From a checkpoint of a small transformer trained on Wikipedia.
Architecture: RMSNorm before each block, rotary positions, no biases in attention or MLP, untied embeddings.
MLP neurons of a small language model. Each row is named by its layer, matrix (gate and up: input weights; down: output weights) and neuron, and shows model dimensions 128-255. Each number is 500 + 50 x the weight over its row's rms, rounded and kept within 0 to 999. Numbers have three digits each. A neuron's up and down rows have the sign that makes its largest values positive.
A block is one neuron, or neurons of one layer that tend to fire together. After each block is what it responds to, as a language model described it from the Wikipedia text at the highest values.

L8.gate416:474444510430427450540417506527509576540436541505519406590492555554515541490469436567456530555509462502612430419475525564494503576531498587452568432425551418487544394504514551439479484494473565378439479528556494486531479581460562409539576571532472433555512535425408515476478494539462507473448556483449464466524502483557546549451481518409532464422432491509448459536558478545568551485498
L8.up416:438539589495502517476511509526535541428462497417523456435557536490408457455580479574436507555457453492467429529514527459458521496412474565520397544520464543459496548433524432514516446477528398499484468481435571525473637541536528555482423589448567480487504514522466480463519512493452483456469491481523479511517518439449503451539518405485524535552556448616509546403467537503459434533532
L8.down416:470536466491487434578454502442553582549440481544538539365505604539541599479444536509541510508499530466570452550479541494457560519509443449461426506455531547497575432460583446420489378458476468513488538475481582563535588578507457537547437494535627450583483518492507557553548476472519494551467498497436445428579480416494517494473491619364537499460521436460448473475504500522504511549568
Description: Mid-word fragments. Middle pieces of words split into several tokens, such as the u in constituent, re in concrete and corresponding; also the dashes of table separator rows.

L5.gate349:422368517361550507454518535503437475396563498460507501453425549548565438444473501529446485443433610482538500509555479566409509478531506391512497582591537483488514508483511413526588510512553512530473498561459424486474496468570483528507433550495495436509463568521510516547447553480523596492580506550554490574542519549513497463478527472526558453478429476562534419544461455459557432395562
L5.up349:494426566539476523502406519518527565452530489497499446531489470520550537557559527529444506557489598536467518396618518458499509487505444417576498535484460551514593577518430438551488487508516490510533560440506455371459431521551535559483468531563462478514399523489548537512541453525467503414543527478499507474532523509447433540500428347571548460593535428591512456467487436435513406428528
L5.down349:523468519463506437527552516521473459466579526446495500540538523510588437478493556569419475488537537515448484469514524437475562559403521439575473595455505475518496486508484554547422502544499454477570561548504499498597494566538511558430563468581622508525513480496530491475512445479479476478502504396485422446492461546432514622554422467582476512508483574539624616537447482565529534551422
L5.gate484:499602556384497551572514544455462513458513518476493568492469545424479546508441448433491564567537507395566480598403551438529483529450512507480529536588542470468506535438497485516579491465529527637432516432453468417500464420475567538457418449523467545484564399494453536614496511528427445556491514516511446600481527500478547440458454554481481531434531422458441420468515446493511530620528
L5.up484:507518508404558527532504504433545469504489497515467411492518491537666511517484584522463522575505560470422512530422515493455570493588571440507452469505440517461606408461538490456518417477512490605454539607597487562610502525489550518543459453515448508533463473422480498502462539426544530469409490487429480594489463475434574481563503532466420517518429501509388511549502513498516478493524
L5.down484:490547488496464521492488564489524476381493525616469396469479576466457573437486533527500565477488452495488572552504505423585466470511495468540495569496498526513444491454469512446607553467498527597511376464486405468559356497552459443463395470496483488503499486514441438528583520527436461450494561607511511554513564437565509500569532522470466511503589528544507517501568429544504535519607
L5.gate599:403468515562479525497469578478487486406516518459475521475562510554526571590421550499415475539502469509582443563549480491471374534459462546476491502443450486471444527462504506589529457453544540542557474579497383539517538532623486576529595599492552448586487536452453586477483471570502555526584506566538373576482486429490553506454440535500551532526556416426522510466502515504474383544489
L5.up599:432457466531549450513572484525428463567506476570506467566517599522510561552585558478467540589519486476492569535413499600521466413603472408487447522513468563424568528520543413489455446365425510549529449470482447569490453482438516481494509554510521483450543445509416483535426531579503540555548554537521438492483488449557510623480556553494398513473495498479487534447536572519382578464666
L5.down599:551464530531439505494546431470561448521488544558431523510479464557455451515543501532605519424547471551527470520533376476532446489484424602619509512519621534437398410462577560462534452498549544410522477517512462534430489585523586482576548501435476473525486534435469496500551389465491455546471494455540501520407485449497478393457503612566460570474493491502591481390522541423483457473444
L5.gate719:469533474458474466478555504478479434503489502504485521557469451476582509504493523492489525579567504561489507582535570538434476539457573469519528543442451497386559482443481466496516472524536496548511425445441492417544492471489511592538448508539432473581528496495495441476514618536493503457377543469544528474509547468451508562571520628496539576462549504541492454515479465413484433481522
L5.up719:462523526504478493500549532546547490613572436519444513575451496482539484515536455457502437497472523402511540500433466490364442508518411524426511565421409503507488538415472464496581581531534436495443425415514469437505507492501593527467455537513458434601535476433536523525478533515494424500441511550455521431513517522441575479468490483489427391487423466502530490490508471516611519627540
L5.down719:473464478471426486554563468488468463574512501497471429496418564508530395507543456495554505474428411420491567520501481418480529480465452479453492484461432546547386511529460439557516534521604568589507462481514516419511464492478574468373494525508461485548431431511412547522514464548496463504469444543534501444458464548505539490566515564440485472573531469512519459423525496507492516561399
Description: Mid-word pieces, infobox line breaks. Continuation pieces inside split words (dar-k, di-rect, f-light) and line breaks closing infobox or table lines after elevation or area entries.

L3.gate165:468467472570476565582568561483488566524471478510449512401500471385461430468522511556466521541526400489498498552607446472492436513530565542408468458503545443414489471443517438544508470496400511453485528475496530407468397415603507479456403412498577433477398469451487556552428531488473516477458488469505447415597613592388470544500531463544582511472495431482462501528448570474565588471492
L3.up165:564493564548457483467473442454535451510484414483472547484442488428447515608575544518445511447438497526501542510552512519492496574440483461522465472524545462460551559581491579526451464338469479524433537489481497480433406516494481561465531433493498536491512413534369585487460594397511567529571510415494525503459432585528452485404472488519473516463447431404504473544492588585502509517557
L3.down165:516419482508436478376447415548564537551543551515482590508422605561478545510541458445412443520492471518464509445445569498483551539517478498469473447492501570513539486568459384572483549605550535471517451504453536512536536486538534430471580511579370565497509501594433524532387541519561511437591425419421500444447459553601501525495529436583524498505526416514526475475450488546467462562513
L3.gate404:530556485350512598428478484468526534482607491420519465480499520499516518460568499478470542518483459473500577635485557497536493540496508503483485557504509467510578382501467545572483515521456531521445518548491534503464479575541574511509500495477509459512502586448470464598410539532541511576478506453437544591524551564519491514379488517449513483555540417432509410549430458419525544515554
L3.up404:477530438538485466453496520500549581492492429546544521579496494457628459434589646473469452448491559618438512455569490557429487505582510593557422466546432506502478408470579505494497453554520538491434537434495497501447543474498538570518488487503502492346508569434552487450527411506457492484493479482448568519492488587544525450571561529476581470597500544504537453481419506464546587524597
L3.down404:529468589542456487531529584563460487542528566459542429469526433427471399505494578538401464473487545495503544509535584404535524507422484515409505513530475485553541530561510488526483526454596514529478513595442514400546502503524530479573494536534519390541486457484476478435468462400488430450554483476555483509465454582406428465456434535486508427549486560455480466509579469559512512509565
L3.gate413:542555526456451426383523502513539531498600465457534498460520382453507546552579580550494530514438491580477524471515530486431533488486618451457541523360422595489535497526531535545517495512554487548554491551573519468411491617417485559604558566445509514467462539396476439517430526531544439491476532477537551471441494500510575589488450488588557598522532444460433448539534487503529424513554
L3.up413:586580519505556474417549443472475553457487451487550587555482508462460498519518603499493496519546463491529478513488467538481561498476549535479549500604482512402492583410507484542396468551513418487513436489528505588547431463450482585497503642476507528502579567447506452417543624542464484546537535519491411490461516448461583462422568476550504382470432552435558416513460496555500398506483
L3.down413:552486494509526497401514506535462444551459546446500532452389510486512572517594449483395502460505468596503494460525427499496546442571521476507507494487518525488527465529522542472466447451419498421504440551580566424379443502575478508592545507519439513517471492534509536550518481567552493570460438488428495519493396470494488520602493517534548499495535476480505468475478529567508555524453
L3.gate685:420408460454470533541516442527505535590453569447473536512549495461371553473407548523557492517492531535490563502457444540470551425475494561519445444519568547549499435518530500550456487527498515519477447429623456487500501488482430506513467502475444483445454420564498491522489462539522416455457460517537524516567439556545485540493458497412512515508419607571493507493382509472553582443541
L3.up685:468456421558481458528472489526579450423560436473498506534501584415520503507588521453476441531518393573498484507582493468482581442496529454435449504476543536518471536463518469579493487521456512406454473450589473515409552495506524547522445465559435471450544510598497470467474447463494532604520503473547544542514531429538525498454603512386488464443480432556564525529421523460396509517479
L3.down685:424521537522428596443580539449572518542396514543459433571498488565497455583463541598506506418480516570496409537511502456548504541593471464534545462493497553562467462486467579498562639452502534525479432488527455419515399436562493560554543500477473445531483592520516466537409512486526419451413438462435481480401428532538494462550474492487577378501461538554481489495506402479542390519486
Description: Line breaks in structured data. Newlines closing lines of infobox fields or table header rows, before the next dash-prefixed field or separator, e.g. after Time zone: UTC+02:00 (EET), Release date.

L8.gate366:418532524588352492501537518491477550567523468419495492541499477579531463514425456526477422447448465432537558514503582537408416590541428551483517503416419593519532484486461436463506459558547504549453512465492455463504518535439515367504440449505487473530530486437526525570519535462583422510476543486491577518478507532569424446498470506435470530457499539554518486479486543443497479442545
L8.up366:577526517464497558550553556590518435502486548519549503472464521454460533510512485504535603589401466464479543517545472464562492533542446504503403411470528415444422511553440516489561554543483457453589525531484571592516438533463511459462524528456519449564538450454484556414445395475562468491559493425512549568425466429466536410490501467525409426468532461453588489442529410461551584532489
L8.down366:511515461553544523486465505546525542400450438541480503485516494513430524532591398454521639482514468532540489481574459498558473505513458560494462454456397473419530460520496481468532519522447447486532498519504599410441523510440563492526493589570506369478610505512414531465522437520479461443533436448386437538557407456464507628587540505520447575510473505506448502428381466547531476416533
Description: Mid-word consonant fragments. Single-letter or short pieces, mostly r or l, inside words split oddly into fragments, as in demonst-r-ation, pub-l-ishes, f-r-actures, Th-r-ough.

L3.gate152:520499532480436499569448548500523617467616496524522463512568466508502493497531532555407583526535482536406541450461527557567409548365478524542451470541505446533601565425521454441528578477642521506532488477470479476408399501491593478519450532552473498480442454441469547402436439542475512484478449435482544541520496484574440524506568456570446501488504496600482478508545515506500368540464
L3.up152:456493533468508545578502540484475530461504470453566527514525535522529513558457565588449497483433420516533421474468446492424514490422514548514637449525572570507506479465467533522533406421494532490493444541447524538502509521573600486531475537526516468529476491475442522465528486500453465469470469519477488529564476549456439468570519453537476555404531550468418483521571515503457506486476
L3.down152:491444471540582479588511565510540541481504501526520411402515553496507577415414469503490416471426434503499490452518476415479486549600392407556492506482556620503497498459507529568513483526561411403559458556492515551510465521501566470477591626504520544531449497499552576520512499509500424546400448527458506511501536545500558463495520586475395465500625514536402454534452540515501604534545
L3.gate301:549530528540555449541510520419557443579572528502567464456504434443484501538515565443479468498443486499528561559477600471430477495533442492544567487535536434488482452541586563487477441589529459505463564533523411525539378510484406511581481532432422481486452556564530519557546510369516569443533559435565569596472521451510498477467530486544465641403478490535506469483489586474533461596481
L3.up301:540471510492534516510478472499429362555473496476583481577503443495495492536559458448465430476479492487452432505458495508484503446433467458577523551484520463484371462585494442507588435564488487515558573457490429618426499476510493584509570430493476420566519510464476500491458456609477591529534506501528464435589526460487477519458499464461458537425498489487596515605438453529517482461433
L3.down301:506431504520631513472526486454540435526567578523477473492480492459376471530477454511578488472512358490587531495401494444551540533433518482508451499459416424486516529461505529561578487489477566512451400510427499489460542541578538510516455447577486462502519466511551470529543471531477491498442514574460459513379462525322557493546548502588340519471457536557463529482526526563432565535475
L3.gate536:554451460539459542434495381541520578624426474454531532475475575418362525514443494472480590587480488456516537480562461513520400540501560488412445459542448483413546476422498594480510506554551503492434377490399475539452510414544550409498548457477378488511426463549577461601534493539537410473524512484504382587453534551481463542466476462475503491531505554491541505521521541542537582542561
L3.up536:460425556529463569517446472552501484467520487462578505504515492450532500499549574472528493442540575416504532503550555581464444450507546540461444529575501503471517516552502505457495452490441562388384432493427470422444555494572500465624526475472407543512532546463535511494457507507514614377422456500427478521425604541519444528523483572470521492499507512480472452480476435437552455584518
L3.down536:481483462496501586508511455542522468495426502488533537535467443564545556469421546556527502436597447538504499455601503518526493561542548581501452513451526460539564464579439525548544512515419455421485479413491475395501477539571415525537510495559518530565527493510528490459501490570447606469440526518483501496534501457527534479627448594464471481514502478517533464468520477419521494543617
L3.gate710:480542519500510440465486483571408544640535538560572490568454408493538551447398578440405509549478509445526445513597460481523448452419399529445466590496572534418553542463512483445570468500481493456476515494441399466379566520504519431502494489481519397605571459554455533532491546496531509481588503479518600464571556447507492563480416610447430466505398478520505454523495493505558456535616
L3.up710:418467437534527564478469464528441506438393505588532485466562505528531463455533485466467458561471475441502501528521445585511468400429529542568402492470389441548497487547506494539464548459513558491468452526567434432450559451538581432501551472499436447496548492502530574539487521467525472372418499465441483499598476524489489452506570480470453570479483570485508506379443428541592579529486
L3.down710:479492553473554476490509446542532460490473539584483490466498566546443523534537499481487538450514564520495510528543502518538579482483516550551547471457437452522477490555526478405514487539568456527468455512540465540522479475456510472422480545465423446552561506602483504524435454582524456543476542425463453368445492481413472456483665509488487483640443508425564552546442476488470470435554
Description: Mid-word subword fragments. Short interior fragments, often one letter, of words split into several tokens, such as spect-r-um, ter-r-orist, legis-l-ation, tw-ice.

L8.gate693:471481452469505479446521515510568488554430552428428554481445490498477546585569443498469529456476448554448446513501457436522453552487485623551571531543466427326453576479521481601481504476598503445580519532535514464504449561364444440424438434581473433534507474494516442448519534575508509466447491484527486507515426543496579544612451544383536462491431524504474428467461548438557453597386
L8.up693:504452535376462543541538392484557449520574473488587536515470467496446543444478465514506509476405403424566551584455458537512478470482482531506482528408491559537518551517523506644550494496511484480434487542534501519442461428473534538473545408526565401454488503548497444485469542427469478493590480466459459519518463474459473455516408516600478517481527389496641489570362548400554468550382
L8.down693:540496419485528570361540495451472507446522483612500542507519535541536584509480493488557458466484475546603554451438431522568593561428484449484436571431655523595478430621471494514499510570462543507546446555439500493474475410596480495438490429496401511441486491513554495521535473491485404518488396485505529466463540532528469562493477496511490484625543465500622466540544497539570429562483
Description: List-item line breaks. Line breaks ending a dash-bulleted list entry, usually before the next "- " item, in infoboxes and name lists (Born: …, Genre: …, footballer).

L5.gate84:498520474506546500472519495558501458496502524569594515501435522461458553522447522467506443508471441493502455532525512510475496495401451548509512584551452514452612500513522577520521496502528519507443534554394443513434446502566423564514478469457406501555443469582547515537463515618485536491510336460456490555447567499490424544424538570490608530497494577508526490526575557508633502465528
L5.up84:491498449479608544480527495485391550521564493496539490538482409545522588436500436481546482456544373505453520456467555554515537399459449468525426494445472422509531521474514543489508415431446467459456540503549489440415526496464419546472472410548491534661520445632470508478496475569370461573563364453469558464470511509485501485533508556485598481538551511576452511466546526539431488460525
L5.down84:434473440487547493541461483481471388560534564471529450531524517540419550558445502415477530466420425469545509518630482526435472479404483489517526591549605533432491525579459549546475473507517492548452489482427527530539473473540466528461476464488486526488394497579443481441430457498520523471481391490504551532481514423490513511423504460538381550444487482513623489487549476565542512478489
L5.gate223:463440489411544519474522420553431524468513575425462492419530434490479458570554579436527528469478504491449474355560495432492473542480482464520463473524437568565494463552523540513509471463524586493512495510560523496480499546545479446542501424557513513466509560518467502460510549444536477458430619471480483493487519511563510487432577422502469615516465583531559458489416572519548518466462
L5.up223:459535420494521348409541473488463491472429477488612517545466497577554505420445539473547622425458538498488501489450560565539458589466550490535530559531486595542499446528520431505510531581540560529483470532482612521458425436549531464483502467535530482432508544502481526387446522492517514537434465415433490486483592510591474453489403495488454548519464601520513518448464580531430531542451
L5.down223:554520583382469529521442472545520546474466503521484533481539487507555510575410464476500484472534592523544467537552500510549437447522570496506559512565521497498433470604497485483466518478489433489490460582512596434496476452460436460580373593411572420544477563525495510484574487455431512565574517540387486400449502469486530487493493470459552401512424494518520462484400424528524506522460
L5.gate233:482498508585421444537513513516456538484514496488466476490448505580432345408570525561410563446448455433474591498519600503483475500501479460532526452489485463497527475514536543466498518493447432501510523483423557612488546497551548425483475454456488453537526522537460530467529490392480523488497444446555531406485483410435435499491576447433509455539523464415597379511538554576563547519544
L5.up233:463459543476485616543487525492577465493509523480524548571481502407400509337523477474478550499478450501465604522568477544466503454474472451453561515605422469456505524566532607404534496402529549530422469550551436591469525486534408554583526421502509504470460434470518465535457435393523510555488490504501486451493476489504524447510480515424520591443488485527541546463456505471533555566485
L5.down233:484473582559435526533547497564557509517535530395558481507434428438481503475437530489626535459467486446528539491496516497485461369497417474565528399501518484604531501481547573415398498575477546512464527462477476433538531404477516572535486416522519530488571500490532417419576500526435475608557486453462511592545497557515605502484468438535528410489453505491480497519448546443451480467484
L5.gate443:461411510481490433528495497468564469498537500460464527506449462480457476383449409486503460483521408449552429546574548616506399452468409541462506566427528445477470471440488521484540490509465587459529504542507532507430493484492447516538460503570454522465476530515447513515607420517521493545510420483583527476446532494536563485490504444446544529470434546567523555540490458400431422427509
L5.up443:525429413448469480489515536479395445552389473566572586495434597489562512429402560466535519481460467458534531510589475566505470528488476541588447551540384566423531511537483516575473596460430540468485491443495477502459547503511526555575465509616454487383539457534419494510546460551546490557497563419511469478482481419556442469393573470536399483488557536521537474564484477477518585554456
L5.down443:425537530564509502592470459474490352464517542510582472483370518507569623560493484474490483489442586429505495507545545507504512517496477537595463432577512607521482491493481533438537532386506450534544471471465448500490478479542509546554507516497517462484500603579519521397519602518517446554476493471416532482539578499582399595367504510552510479442440540531533482517526508551462504514481
Description: Word-completing subword pieces. Final fragments finishing oddly split common words, often negations or -ly adverbs, e.g. No|t|able, cann|ot, ne|ver, new|ly, Don'|t.

L3.gate52:540505503503501454458498532544452557567511517559520505489486495592446577511451425454548548421425553508512470417497438425452545541538472579557465445608493447461549492565558484479521500526421528487600469443539428527463459547386512492500549442359440556512530527448613502478505546418557433506404483513515485519506572438462465534430450510484518396496475473407544456434427449533483468527447
L3.up52:476529521560406481597503567551525431441499407409433478460508471452497485453576508431582406476506447545435429451397490504471468547433578541441536598424507530519544507557553455533394553496633534542553544474514482429472483498541539479504497571456423460558540376442589490441438457535581460525514381534508550500416576492467461494497465468437480536488484530472550546467538523447494557472461
L3.down52:452531503494450596601410502467539548493503505419447615596536500564499619487505456490541524522561497415489404500437462444597485490446526528462456558543388430516567521564484525487491501590516541492521586450444532491527419647505513450543467534514530530379454586493513512461459555522532495443536466513536431543477550529464555610511492505474454468447465547560520500453430451485522465539586
L3.gate93:575484462503581486434451551516466597492522462499492534523501509569496527544416445462492558525479509550506573465593617523350458472511484491555446510446534583460425541469443467530463562439424492449485626467525588538460528461469483486527475460597515567499447539480527450325562447474537531448515451532429501495457488480512420557469555519515468452576552510606554484583408484560516510483464
L3.up93:444566491560482512500476468381470481636495547550435444443519526483453495568534557567512444455477472458528479548409522477505538430462484544387405483511502503527506551586528456468486517565451504575585531470427545509443451455574532613510464527550465463635546483494515454527463422537476483421498416521416390476490532488546392546501453548463528506437596544511567511514630512537540523416391
L3.down93:550529470553474518493504518543586473579483532453492408453383429510468516473494596542520477522585367588521523563526552573415511481480428613508556591487558499473533559477478552462596549523511445506423564441428516486450508495439478597545542489497521472472440450510487400460445441477519499455504417476425534528557546480434454512451426441428505460403494598449522486484538501513474513512408
L3.gate264:532522481554429535530416526471501469474478473456522572530463447610443442482473515506582524578472462513441524423480534392484589461489456500431504451514519511470505440494476446445548439530425550475532482535579508425435562489546476608478603500506566521525491434509548551506509565555556413560469445594519527469499498436510489487402419653447466422439488446504462539511509511489465505485569
L3.up264:436371582572419494503485443590461555523407524502457493434476496544472518541489549502517585562514519471463454569439523444559539536466477544508507463484553521536482576538486505520487493547505423451453508454527506557492516432530459515540540540496573545567594519455476519550498553557487421537514488585574450560451422512608508428459456440540447402494467569445508464500435504542506391469491
L3.down264:454571493567436473495528480453469455455474478563486454471487401423474590534577576426523511497503487527514417461511544545524530512479488560410454566500506633536512495592546508483512524632585401545454592516501526419485548446472478523542443515517514451471503452574437391593491456538472512581412525454489463472500457445562575481471522420486508410576531498410483452515563557462472497468598
L3.gate727:601578539499452620453599549521491549498467514469462522427523447485487468526538460507543522519426475486554488518563572462440458558484613587439564457510484575457518542511485466422561584542501472532584527507436458534477541459508515500422475535453419594536523470474542537433494540477482479451439483609443578419497468517471482507584540501414527389485426472553559508397509528537405437408543
L3.up727:481580518560489422536546508337540453436435488524460545548453530493455405408550577455443496507412485462513460445555566544521537531500593546383456412480504503499541438520422482389523477519460548467520545410548508603460493513511502424479545496477549535458480538481476469454523560612519467417534460585489469525479435498506486489498437509506479382424550562429556502496462532515429478501520
L3.down727:519508495486434470493534561469364467569466531506483490420397465448543501407483609548593492541494462468501486500588442601419506531455535582496540545509346490454472474486601556457491561492482504553505522527551582558543522521534532494396571553517623492495518442466475509536589531487580516568496492633470539474522505525455434541523362453473527410460548566422537581494451470508532502485510
Description: Mid-word syllable fragments. Short inner syllable pieces of longer words, such as ga in megawatts and brigadier, man in demand and Norman, and ma in charismatic; also weaker on table-row dividers and heading words like Seeds.